Weights of a small transformer language model.
Size: width 640, 15 heads of 64.
Architecture: RMSNorm before each block, no biases in attention or MLP.
Training: a variant of Muon for these matrices, 1591M tokens, 8692 steps.
MLP neurons of a small language model. Each row is named by its layer, matrix (gate and up: input weights) and neuron, and shows model dimensions 245-372. Each number is 500 + 40 x the weight over its row's rms, rounded and kept within 0 to 999. Numbers have three digits each. A neuron's up and down rows have the sign that makes its largest values positive.
A block is one neuron, or neurons of one layer that tend to fire together. Before each block is what it responds to, as a language model described it from the Wikipedia text at the highest values.

Responds to: Surname word pieces. Later pieces of a person's multi-token surname (also middle initials), in lists of credits or names, such as Miyam-ura, Shira-ishi, Coul-ter.
L5.gate346:510563570494499404488500473411435511535485533499538555485462547483514543486529492388520458500426445496492497573508451518456489531439558482531483497461497633551526488542523437478555491502515482489571508534505561437466460487479453396533453500515521479497512462471480540471464400474605560552463428431513466510533483492465525521517479431508528452469501449502489534484506434514471499548484
L5.up346:442436485461523488562578559464478513474543422449473445455467489474495535516495464489496555443526418493543475461497486464503492503519598493540475553521537503580474496551529517474512452556541532469581519520539488415506491509518454541513500588547525439550532498481467497415470509550534464488517510501559482534506523481511466426551550528527501551491431530447481579454555552476501508443535
L5.gate820:567514432513501495521537508456449493534452439540522573415420515531478552446460498377435470514511481611500453469503439498447564516483529523501532524495440428529518452529434493496520597554433511510532510546569490447494476498495521491570502506576449533533533550491437424536592490488508507556479419510511508505539494497506472429518501451540458467502478503525468458518509493491482476471530
L5.up820:580502475494576518523513562542481470517546480480478519555503554484471529496485455469475478474523478508502533519497450507462515493469561525553502450475509546459503501496529518465479544400510437495561544441554461463573385494490524441484521498455446560422538530513452568502489430496483554511493514489515481499441495523487516483401501426508440467490594537513490463505471437497439466450503
L5.gate1235:520500517491550429495526528472494465502511478497451477499386534503521480512488503484485517503493528520520517461465493491480558481491556499442547454486500524511501530512510436496474530485502504515570448435458424432501464420524403457522474565472472470437488454540515511452545519489453524503511504494519523525507389454507513480480499456484489561473464509552492535467511502540564591494442
L5.up1235:490486489446468509547488524462490535542430561486554446430472470599512482493503477497475437528470498534517508497545491520505553512462509420492511422474550527505500556518519480486587422529483506510474426508502469537499526489415557438571522460454426567494515516485485504413471509529545495489518580490545522509553494481509490524469443556482468495510506530475622430450454454456510490502525
L5.gate1426:531524504461440529445531449446480513551497444493432505551533478535523429501424447486501524456483509488501518534521491500485501546526542509485521500508502422592547523486531480479492578518472482486508484465478486473562444488502496474514535470511476511450634528494503436442571464543450523483452442571499439491553505504496455465551488502508467560486491504469485534476513516497489470492440
L5.up1426:494508495508472464546477539453516461484412486498533547515548476494552508532485468457464509561461547482447485435583548454509551469516458474436496496441568548535434547540462521497482551461502466524429515453477466521529478457499465498579493477431501505454466512505563414498508462552549577455491503535450472517458461460470548448554505488530528534524456428506538451519542418484532415464485

Responds to: Mid-word foreign name pieces. Middle or final word-piece syllables inside non-English proper names, mostly Arabic, Persian or Turkic personal names in lists and tables, e.g. Hesh-mat, Abdul-Rah-man, Zoub-ir; occasionally coordinate primes or number fragments.
L7.gate53:530440505499454477510483540583468483542405531574520478520493491553492509485508522560505520528548459488534451472503533493446506461474488502597506483451536536462542447510535516523530491558522512430501460506421474492378509382534563472502435575526498504485495533531510493500506435502429460476540504562558515450429455529515551421528528454499558496486489534559506495533514456543469539480439
L7.up53:489410500553481529563522516562557516485504523537538475498504522516436605511502459494492511490486470409545524486518446535477517542444555612502602471395552497474477471495570518536528454570480540523539471489485543514465424610487471491469577520511591486430521530461444463443544557467522437501454487529462543505445443507471494417506479531499478458462513511478534491489476489522481435473488

Responds to: Mid-surname word pieces. Inner subword pieces in the middle of foreign or uncommon personal names, mostly surnames, in tables, sports results and lists, e.g. Jafarg-ul-iyev, Glish-ik-j, Mack-ie.
L9.gate55:580569492523501577431492469513501506518557447476483517517511542532500497503521467471516519500517459459484451470490528456526559479515502569502470469434495511501590547425459551559500416464472560390508448500457505473559523495494516586473505466498564543489470505513496575544500416524530535491501498473489474486452580493434560512425517497438544544485516455548464504518502548536420532494482
L9.up55:522419491459485520486547508494515517484548522480459452540511474424455549461530444466451480573508526426455482516471559481561524563545512500526534480549496571494558598485561503569452499499509528492487529560535560458429506554469519580447411532536468558472546487441528510455465469470475479456486468472476438508532518477552498554591524500505508489452484534487546464479555516502511477532469
L9.gate178:518531500530489498480511454496517544426526540575485491442430521543570445512505546446479456523470553513397496489516582550538515532496529544526449538449440512478497502486522502472490527509507466447493566495503541513467487547464519565449520495531435412540510475558506469494459503447437485454504521525474549461579535484520496551529503482469530511393536532534484479435508516488459430472452
L9.up178:499462538402484541514475518484473516443469489525520512499454478508472511489407513453495513558474478565479559434450480487478482488521452475524616520481404451504511447491528436496443488485451513538501484539486450497448491524533467557493575484517540463492526538536523464482504505450562456410488503506531493463453470485477500549433516525586499423457491512473415515500498516467541438508615
L9.gate264:455460486491562414538496513473557500527519469535559474520562504553495542427452482482515521530468538534497503471476538501431489530507436577447496446462525518471488488515524450446493449534450516530495447489494406458516482536492505532484448472481508444533566577539461478545488540501487469510512459564480539559473474501542498473530506504421491488521601473540532522502511510458489521465422
L9.up264:466485502448524504426545483538490539528497521489464478487593445497533458461451494503479505550426539562464509527506559477458534523468468501510498516486473541453451521578523505564504548547529516500518514479516498457546518460482489510524490497491566545550566480495470498516492529492511488444509538552485455537504568489464491476499530521481523501446504529476457513540504449438478498584441
L9.gate338:503447497532422506461431512515411535527557491407450521536538516458475450491446460506432492555428509493498481497536478561540517462510543575546481605474519502512487476459471497516506500452497452492497510495517545466495488506461478496475483467463489451538513491514498478483514542512431523479551525487419491541512417505423514430497465586502555525522441495482500567489552506471530582482606
L9.up338:561517545453598466503412489519410521517382508523458484510518427483524485436479429477530479451548489438484511484461516475480534543473415488503574537486535453495444501515488512520513467457413517574495491520535455553484543496456495501471480491509503603450471471541517459455579544512492517506485525489449506484548465495509434528483485508562533515501509560531483503543479469548435480505480
L9.gate538:528447433507483586456468533512565480521453577547530456508490466434553487436461486474479415494487498517464528510484497547496474492524483573515482499503546491498541507508507495515461468473480528560454527534474450503425436433522564535461500548470453469440538625425498540477545470479392437501505537504464479556499488514423434444527475518420525487548488538515420483521518628532452481482546
L9.up538:488538496540478511502532471476542524476504427495454457546421472543518424503520470526452510456475524481488492513513520519464473473512473494534496496520539431465541454429492567548417478463480484484536523554526551486473516573487492529504560588508557448422377538474428486430494476514531478436535548520506477533463497532480510506501479460439497498471481538511593434459476557465446491601524
L9.gate722:475542548499568487530488483506497571541498433548464411497571458493505439514435509470572473503528539526457471493540495542437466497392513474508543561438541419525438495507491451478529472452573500507506524516554451495444479469511583482585445490541444536476509525546516476511531516577505505524579439474582494404554477541508493513507491474504467498477513539545490514518536590531519455454545
L9.up722:489559483519578452485522517479504586547611491490560471472533488499498458516456495489443407480435573483519455496512458514454498573485513490502501508427530505503526507486501497478500476488477536545458518533507521489487523478481529501453503480536490524506464448510469531507453508551493448494558562472494491435551494495539486501546470433435543482486575479582498476584482512494441495495395
L9.gate868:480494518457479497441538466524516524552407486505486486464542451544518469454520537476460509530517446517563436488550472604450515501518589526513461501437482466492490523492519474467431514591465518534477525538549448500391474447479541525501462468494488451423491519520437468497481541466505445441445537517523543470468437529509474472434462539514545461495530518467419541514500446548493505537538
L9.up868:534408486540535567496491497485487552579475513509446518497463515514578483468484506492498508531434492490560471482526485534397520485520588509577495512461516504506566514479496499506452532566470497588519527595481479483486490463455450501495526509526568442460490513468467484515517587484500405551512444521549508477423477531561530544460544520542531477486515518555544472499495502518448500501488
L9.gate883:536513492464510494526463484491502544494502376453531552496466492501441478543516521433607505512503547488462446509491515457485461501494538519496494452472539497609528571480516561508508456533538510590493494548535408528525433504476490534412527553481463443540470521527520488460533418504509517498549473515491447536519451501502524435566440469452480532466530461482532491509566482507463527428505
L9.up883:536492559452530514416483440453492604534454522441498522501458560587548478534487451453512506493508497485533601478456469471517463504462496508528511486475521560525537510540518457522529458454603457529520560438512528507473502431446452493461496429529441526534573458513469517535505582548537476468506558471476515511518476495498481517481507410455408451513464504522506460524541558491458519447379
L9.gate887:567500569517494506535488463565476562529472479592588495485534461506474499528479472428411561569547551558508443545499510494421510469567557482542527533464490463569501574473601481510446494468456461465491501518472517526473526452503496530557532567515489554525561523511547508453585507474508518512453439517492607509463457493461527500485487487483453480490461483531516457511567446484462503412469
L9.up887:533545447485566513460561463474528546552525485499490535505512491589566491550530456477472480465498515496384440468479508503542542564433498457559570532468487491543495460509515413513515487493455435500492541523512559489462451451494497487512503457449548560474440531504456463471509508518511422464459500584550541550431514563425505446492467491439466513421484522446516497493511431459466478496476
L9.gate993:502531503504486487405592451454501491491520463447551495481513492537492590505444495439527574435543509532489510506487497499464527553485501554510506460524508483463488534477522600505502476579499473547499546484499491469562527492468441540465444520526492457505505545495482548466463500502523507427487465513506477506466519416480527494510559520498548501530577445584526579490509446530544444511492
L9.up993:585492515563582549572432467466533573490497462458445529468506468518522454511506408455439463497443454521465507412500512495509440527525504518554488501523493485563561473506434489465498460539517548537495559549478512515489584429519453542446456475558536613474416475543552491462566504469492486507523512513463514469540460462477512460465487478461512544560488498486432470488518489491479544511466
L9.gate1114:421503480560502492538552509547460515498418516509494485521479480503454546459542512543522541527418491432516507448484478486502504487526574463464454502466503505610503558470501477541551530507480485493536529501575503454498523389468596458516519488535566527500505533513481567445538510442554486496489534530533502482425476540447490520501431591526454480489531527467450589461538538549549514488472
L9.up1114:506457453478582444504493457550470518560498562580521577491528539498534517479500503446535614485467514464529504480544461508452452513546555549539509466519515451470471532522592490530550511513468482504524533501481526561531512505559480451555496433464572511434524494519504527407476523384507518445558507500502505510517437498428458494447572564504540545544548524526474505493494585515541456508499
L9.gate1140:441520537506460516548593492498492496495416475477528455524580442553501520537442534482492454524481570512529496412499535446549458516518462478468541534483441500459530529557514486601515523541467471485596521546536586440499496566500561524511473506471518580451497470464600553512497537425498524467510486484474424524441507520462437445532530526521537549513530472483538501479532540440508435510553
L9.up1140:506510496593505491532531563463513544541503424436528520508488477449454511488501520527532533506503574551526541492481532428542450515538499451429526501531482444469548526533452490480491465512510567512535592444530557415505524532483546569460434533479536508447493566508485470489469554479503509469532521455591471466457501538480472466544517462489599512554449500490550514574544481519523453509495
L9.gate1151:439516522507552483440546522446450447482481542536446532459501542633490439523489459524512455409492491528565505540532480481440457491541505554506496531599470586513549529461550458525521491427473579539504444585487552431508571533551502485517470512427563504474472518438528444513552490519513617482511506514548479426468471493489492454517474499423508447510431500481562563520461507530508546483479
L9.up1151:421481513541523599549509477544532486513478483526521474504488487561509470448491462419493522527536542544562501441518555443489490513547474542499482566592481504525517452459475531496476510525492504506482505469478563513490482506515470524561554551519540495477460518488490517466473474490468511483532491521503474558530466463524478583522475470493483494480522433446473466542468543534476513441526
L9.gate1294:515522483513510505509540416427451512531500558535515463500510459590500473474451434440520519450504555507492452546523514441467527470469414459581512531463572480553516471441473488553450433541528519507543522508537561518494493463569494536541458537454494513509437533552518456471521511455504495502506452563495444444521453503500520496547515484448584498523538526483497502537538437496511510494465
L9.up1294:542483531490492495492493506506569519486490523423468489463550466452507417502442520383498471529500486536479481468499521554481484600484550493479552474550491480482498579485473544487432583511440530532426489470485555514472504380463498501485483450578424522468497575489481497442576493470613494446476514494452533512456514473559481477498482466491493489472478548524493439468493462497541467510452
L9.gate1333:545554530481419467521490525483522559498527513444488470499480387504544518491485505510486539511513560539511552539522530492475497493478447529549553496511443489490493527507529498566490475491530552494479487464487502530478514485509474534524517567481516469403503553477490466431490477536518553444553562522438510512519424486519485539549512453480536432439540504522486446567464441575481479543531
L9.up1333:529522502494496532509507518495515561485466476473542533476473408517543516481506531466491501482518552543513447560494457483451430577513450469499598506532466495500513503489515513493480464518461454551449584458498556504460488554501542479582533570495496585440549531541485477504492439551533526505489529496408484480477464521474489493526565514526439484511539470525503563513470522513440502488497
L9.gate1634:483564490543454489493519539522436588474534455446538524485463413500507516464521550442464525553521505520464444480423509412505508502442504473525495482448536487473507494528551556473474543556501496591502535503479514491472509533596467531494522541479545495580464540596462490542561511468419484509505498520434472426546496466444542422528495502470593482479468490532515525539554496533463495456566
L9.up1634:476473496577411434508508565527414455521472511438517521546447524459550464501448490504477461532484472523487589450525500558525495496448427403495473472514491487461484496476509471520419504448507496480505437549552474529449491543485570495577518535516485470471530558518510452462472447527486476506506488530423495406614495514532439561557501483488492479482492469544462491497491504460549482493555

Responds to: Clause-ending commas. Commas closing a complete main clause, before a continuation like and, which, but, when, or including, e.g. "through the 1970s, when".
L7.gate1283:498547519455466474484461535499526508528487560486580544460466433532406468525505504439576541519499496439465519517499544476472570514510504464484499479520526611465459491474475476489530480489415556457510529527483530593567527528490497483526502495525534462475522432474586581532537480539475510501510442470521439463510444487534501473467586502484520500497519461466487419521421488501522495496582
L7.up1283:493481504479481438527469475546507441500493503550479457504514473531514514507470474509526531503562494524441410549493509477509459513567495468475483500480591417516510552565452508446496579465462533606423522498580492437597533466504600556466506569539511497447506524584467484445506493447545540451545558572404535590539508526469482516500491450523485486499535474461491525491515502510480569518457

Responds to: Clause-ending commas. Commas, often fused with closing brackets or quotes, ending a complete clause mid-sentence, before and, which, who, but, or an appositive.
L9.gate2:525529571523462608490493468605514508492576515491585470518460499521431487561405499467444526532483495464481479434510471535466474513527482570483522541440560535481528491496511560509491479575495525456481458521461455552479604505528497487485515527433512471528457518478486479565546503509503521503447501541439505527493509473513418504449460551545479440532522462472451483522510554552463493500467
L9.up2:510589486544473525526461500450520504485560547476515528478515552554493415476486451446474527525435435494429486564501540574497450526512388557507515430498437432513538437534505555539508453435451522496518455440532425526567521460461493523525471489491538453520446500469566477492497538480534499463454523463501494502463529513467495501512490522506515444471456522427395449459447551456426453501473
L9.gate324:473434483465451563527500505535454530479434533486421510476535529499488438449451462478521521512511536499461550537522500509537535474535487422532501532467549443452565493418450508533523404419524523524512491510484545544512518514493433559596492540520504464498550409549524455470514522471530532449507445523461481462515477497459469496472512531437534522523546509502539512430531517496580513541487
L9.up324:496485527488464475541527463534499494531497536446503504511487503531490558449476557464460538504543504480500424507471548481471523516503530504528492457484433434542487523519459462499520458533512517536444526510524519519522498466458493547476468548421485452510558500385497523488526483442482501494473468486479490538472510475521539488586461431550489521512584413491481472422545475496516473468510
L9.gate375:488460512601488458483563536471508506557529486537579566479454479489504487484527503473534525583552530558455459530463552507543491568515446442531469531517557470486430498482567575518475437552518494525495508501545546505519483443516459572502524525484479511517452489490471551515458487505466457516488503566496452461536455535526391540495469424569448452531510485403562483525516431471502509509441
L9.up375:459461486584561351459477468443501576464493465507507507463468535445529500503487531409478505569492533564555542466466499454538469501501518503533472485493551483513459442475488509495569479512495538522459611461525462503510445471454450480482577481490517499490533576465495549508543525506475538517468428489489481489413532531466535524424495554612521472508494510445598514460510521420478499539521
L9.gate377:507495573520511478464531499501489559476512506467518512460516580495449545491511493493529521493466546545494488491578514546522479484558500546576540472576555508460530472550520580448508498522534483473474498481536450467506573497488502550526517462515469554493541461501529458533411546416525496500533531440419546459488493525413546556446586469565458499537481546531510549512447493523446460567534
L9.up377:452515566504456501501498459446520567444496441509470493492525577511517460552485458418478495529483504485523565474481481414531527527508478516394496532506570497432487552477459511488543440543481501510467545431546461493463502488437498440430474489522548568481478507486531537457551504383472526535478455507463489543415506450533508514558433511510573578506490477464496456476480529476513452553507
L9.gate516:444492465548524442513492516545525474538516407454501563469500420505442467421521461486434455498444468484479459510499493483438426561486556548435604534501548558541428575498494474505524523540438498449500494576490498492499454494507621499518526492385550507394559461467511479476487498497433536553538506542569575484427458528514534502429558516512511519461476493491523521521504520545550484470528
L9.up516:429533534461501530516560530500602534541502438500503551463507493537510424428420474449539472537499500509426484493503485501411507588455563566441497461462522491491475516581489492535510489495409485466419484550535434509545497459413596583517565484507462495476468495556540508517561493390496514476546520533520535507486508510516471505538453523504531506476479492527530490514448530532500493458574
L9.gate570:500520553485554454569487525532503541445549549522520525449501512529440517519475560471537459456480498434526533457530504479530474506556480508449529544547556526438509493530505522535504517507587494531466514475449547447542534559551482552501480511467448490519527570529481440476515485512438481515449491574598478502467496387462520517537483459512509458418494432497632510477490532559476530499426
L9.up570:497519495541510507544551553496554517542450486546508379510426548500494508517533487490479559518446535536456463433560558563546569501533567476534461509473494486538494536519553465532474511473498563541526500549501520578554468638497500535502482575555499487506514504562496555511509465493450533474530464488483519486484487559577441535521506465561402441490509509433556490477422467481442510554511
L9.gate870:446488497546493435545485404521417531477540454497557461472524473480444432484571500450521559516513515533442489517455479564543497591414513500477482503514537479402434509462502489487537535501528462436485455494508517528563420403510519532493490481572461555501561479483436481401503572519516592473482491539538355631492497498499401580552433510525494528495519423426483524544506512412566489483526
L9.up870:506524537584492441527525514502513535531488460554579509488492440520461479481547533552507471512495528512533529496462466516558516474480509511554455532527572510411482475505533451509508553476510488553470518534467424525518483391478461477534460537490471403513527468486485522564501569415490522474479486468505485495500498467488498504480565440484469473414410508512531542462467579410533453519491
L9.gate942:446482513516496445579486513496531433520488474503463502486487476509496487499499446524480534511540457500479530460492509526514476529491435451515477541470500626495484535487454480461545437533553533529575494546592407488603473484497474555592498516514427495493509531520536486482505563478477576404458504495490535463508497484548437515529586485497514484512526491527495485483539493588487508408492
L9.up942:423476487535536488574457457527447512526461432456557474499503542447510461487595455588500453512489483459575503540530552492501553488519503464419523471481479502541443516540426511539542458426512517506516535500523475456450467486516505559576580550480527502492525449484536473524378519497482610515503487562477412510578520559479522490541565449533570526486515481546531501498520493519442446548585
L9.gate1100:492520514462457586547517493470469512545490490540495406465449549459519481474501467470533496494436424487443482540497590502478431553529457500461449453505502553488506552430462478518509533544464524440488486518472497515507536497568441502513573528485523541546499465490435491404568547468402480520511467491513511504490503537460486434591524433538417565515563497535477479468492511408543538488505
L9.up1100:454490558477541528507564547501507593500434462502532545518423508501495461482460485447518518527524510546443495552562513465462543452518461504464499493530517482514555423518493506464562482491521470449538575492491387463533519458523557547503559513438557536556525472541498472479517536522449538502502486531524529506469560470501488503536527490456478536488506504514517456488494444452537505544483
L9.gate1106:460505558503512540580451567521491463509542485492481533447497542536469498513380479533480484516455526490481453516447487537481495497458545516511545495524490467447447522584491453467429489393503513487516441557505528484444527493504522515477486480450506447564429488509488590427520536518524561477484465501445562514459530493513516458441414458516487435503549448553502443483465515501484609515508
L9.up1106:468552525587524490514527432477532439501584441463496510472522496543446485573506489491535490490450436575555482386477463548503543429425428464522537458550450493524573491476551488464494442501458552573539550414535475522476525492472443509431494500482512510504524536511539543434462510480482553503505549474414561548490504464473491538485477499515529555471452380520505513386509501505468505535563
L9.gate1154:496498468500498471518537481518552534544484549533567561502467498398429438482430508437523470465482447421511408492470464531523568527489520549519515535508476500427497510440520537476468528459439498485503485507547460492471540507556482550558542511524490455504499432480456518450498489511490470492518438610557581479510443526500472560559451433539604536454441532528493481420490489497536488533456
L9.up1154:469562586561504576430570494453511547575480482478477463552511490410443507481470522505466531495492521527510442513543520480389506446519479506448545561504483426488527533455505535550470511511526545466499541429485466476513522493487463538535486458507470428459530497438476494523533555483544432461477488456429528509514502527461479472462470548506495503490481516450483477504618462475560502639494
L9.gate1244:501475451514469550564516433509507477490450482518492479541526519499463520540412506512495529457481493468516414521477469488469502532588554524429510531534586473503527491544507520574459543491525472508588513487467515520516474501465516471565547544499582451522538492501414503504556491562491518450530457572554486519477502442446503434511539474523528527441505440442504525467493452468518537535558
L9.up1244:476495474482466548552500473504444541524541549557613492487439475521382502408503417515505511513487536510462492607489444485476515433495497458501489564471483446519504593514509551555530443579465522470481488446519521505516492519539464459489510537484584514510503594510481490514460519479566533500467442546489521547444511523409439468485528465475532489469474450492475478431492527490518511549531
L9.gate1329:487540488507491490480468495533534593538535533501540478479422485492515530505566524531519501536423486533463522554459488491510553499515458512481563466472505543484504477455549499524520491504530468471576557486539460455452492479376472551520516492457522407486538508461479468515474519491510437472471494513501507465432516609488517476528521457482450499529518524467428576512493489496473560491423
L9.up1329:501458425459507585544528476472496453504477514534520503535482481479551544541508468562449505494492508497521521475465460473520489465470526462549494582507495514493495506552561549477514523614567527455518479543491473419473496514544464520544473513569497485461556510467552507527463567518581453453457533495543511524493545457556572530533516544512521462512489503459487499503506523520564487556454
L9.gate1565:499528546457523567482572610564528384498474537446498468536486513501534497477522412509453558571536507496504439529500524491539555464498564524468516447481454505503483477431539509551448474520530520462442521498556478453509503541531528481524500478467529419523448394540540503533484540536446573487398546506525534536510569488430422494501538463436426511498492486535451482550500478497466465543421
L9.up1565:574505611520486538486520537502437519518460480500537473548429537508562470487564487482464498610552528456538469535466604541532501538516465476501489488530520528491491567465533546491479533464475498512466480480586491530566520474509502587516500547460456442552474462554513492497575496504492511548477501511549456539517479493477482494496480453492471527538506481432464531465511524498547464545485
L9.gate1609:443473459518457498571482450517533595530466454506465543544574458475445459499493472454494488581462479479422529442533520587535511565556478495466517475479514532454496545447558452544488540424442501530480563508519510483523450526468478525430526482513481445487534508483493455462531457528509572453502532478492460475519489483515463467472576502503527445516518454534532448488466497436476467463480
L9.up1609:472445545518500488478493470569501579519507505405520472534492508483433557450532509520473567502453511420506473416478496490495491603527534516576467442482469465417443543481502527504507521463498506510442494499473531507518534600498516483479551528507600472460480504539460533454422573508439549497450512484503488477520472422489466455488431455500463542529536505421505458490402452446504566438527
L9.gate1668:455588526463462523547493552516398524451485496446506405453528489453514562485477548537440473508463524492522515524445504500557501458525442558433492510529578472528571465469511517404468456527563550489527431512529453535480489559562517532476507509485474461542498477468468502458466529455538484500459521403448572478478494460515453516502506463450461522442454512530459498519461538497505447532506
L9.up1668:553549509494515482455432518520500521504447519480515561543547487405500476515498508476484547533530483484460435377412556553481465458586444469478480522468452554546494559497559531498515537551634484562543594519495514441573589524458532579488522557484451447501532451480418471518450461472472515447546456493530463539406511550587494519470489503484538491541539495476514557467502506493561445505487

Responds to: List item separators. Commas, semicolons, closing brackets and "and" that end one item of a list, often after a long or parenthetical item, e.g. "Der Meister und Margarita," and "(1612), and".
L5.gate621:457465473462357518489477450486440484500578546503467486515444466478554449533456511519562511564490616500466467490519545492499526473500547568514513563459556576491455536422507451467481506486532578461524521495503445486475464520501523513535524477516409459452500522541511599511506531542460502473409489510507457478567480516491433463412514525425515468516490470495488457476514502437535440488494
L5.up621:515498448537456504555489493463487553527424485514540518506507448515512427428455489428550529502515574447479513444554415480504485484514511503476533555489470571448577524539465456507526491436477471478513460481455485476434420494501492535548597439552450510546514475514477475488447507474450567338421537464536513475420512567482495523428542439469512512475551451454511522497558441434534483436535
L5.gate1336:479509548559490523563496464419497467508524448503573490536508493479476497513539480546539493473496550506454511539470511483433429498559511500471456535456570486436464485526456476505534477455486495454484562425537525545550447502566498579547474531456460543457583489536457470480536498485508502507544519491514509469472507493494523456496507478507539459490479524518533521513535454511512546521536
L5.up1336:478475467481460584425491496466513499435515535417537474499555551466539480514488487527457488485473565489469511441467521508432481547477542480475579435492466435506514560529486506552503557562538508429537492569526491476491511534528525446535481504515517537487545435550501521490480444542510471475504540519586477512485484489516463467528571504480554539589419578466464439501428498497541554525464
L5.gate1341:509567498501439443493481468502557464505505486445462433519548495456525451506467511553506529536466551496474466458521557425488521520448507502518555539471461496528497518502564485546469578535537525483485486466569547456516517565508511532581499492493494467476465446534528466626455483526519476517429533500556485543481494474510496492437561464551513497480512545563478488428472545490556514506511
L5.up1341:498539530472515542520475465441520524531467573490448499523438481507508418486386501463543499426391472513502520545471535445491424524541491485531518463492482498512555482525569517530547507528468518495476546480514573428478475530494482499523477503486607464546450455535465488489520512500465476549437594545518488538483493586473454400470553511573468523492471488494523551549508533465522536481484
L5.gate1354:518476475508558395482480496466463475553474470550523489474575532497478508514457510573514525494502517530550542511467477445550460485408566478558408508469494518456543442493496492477509519484516445505501513434518505533467466524469494445552481521504475470448522488526447525534455525485479490459446532548593498437500502466498558470474499510523521471544496494499515434483453510559490548490514
L5.up1354:491459441486481586540436454478607520497506477498583507448499493507526569470522513531492456544396540489465523529458605443528408540509484558471470534529464498474495539440435461542573463470535522511502557492498526558472498486499508402499471507541469528474501503454536475515490445542516502540519563483523524461452449487478459512506536467470517516487493510494493485466555464462493540509542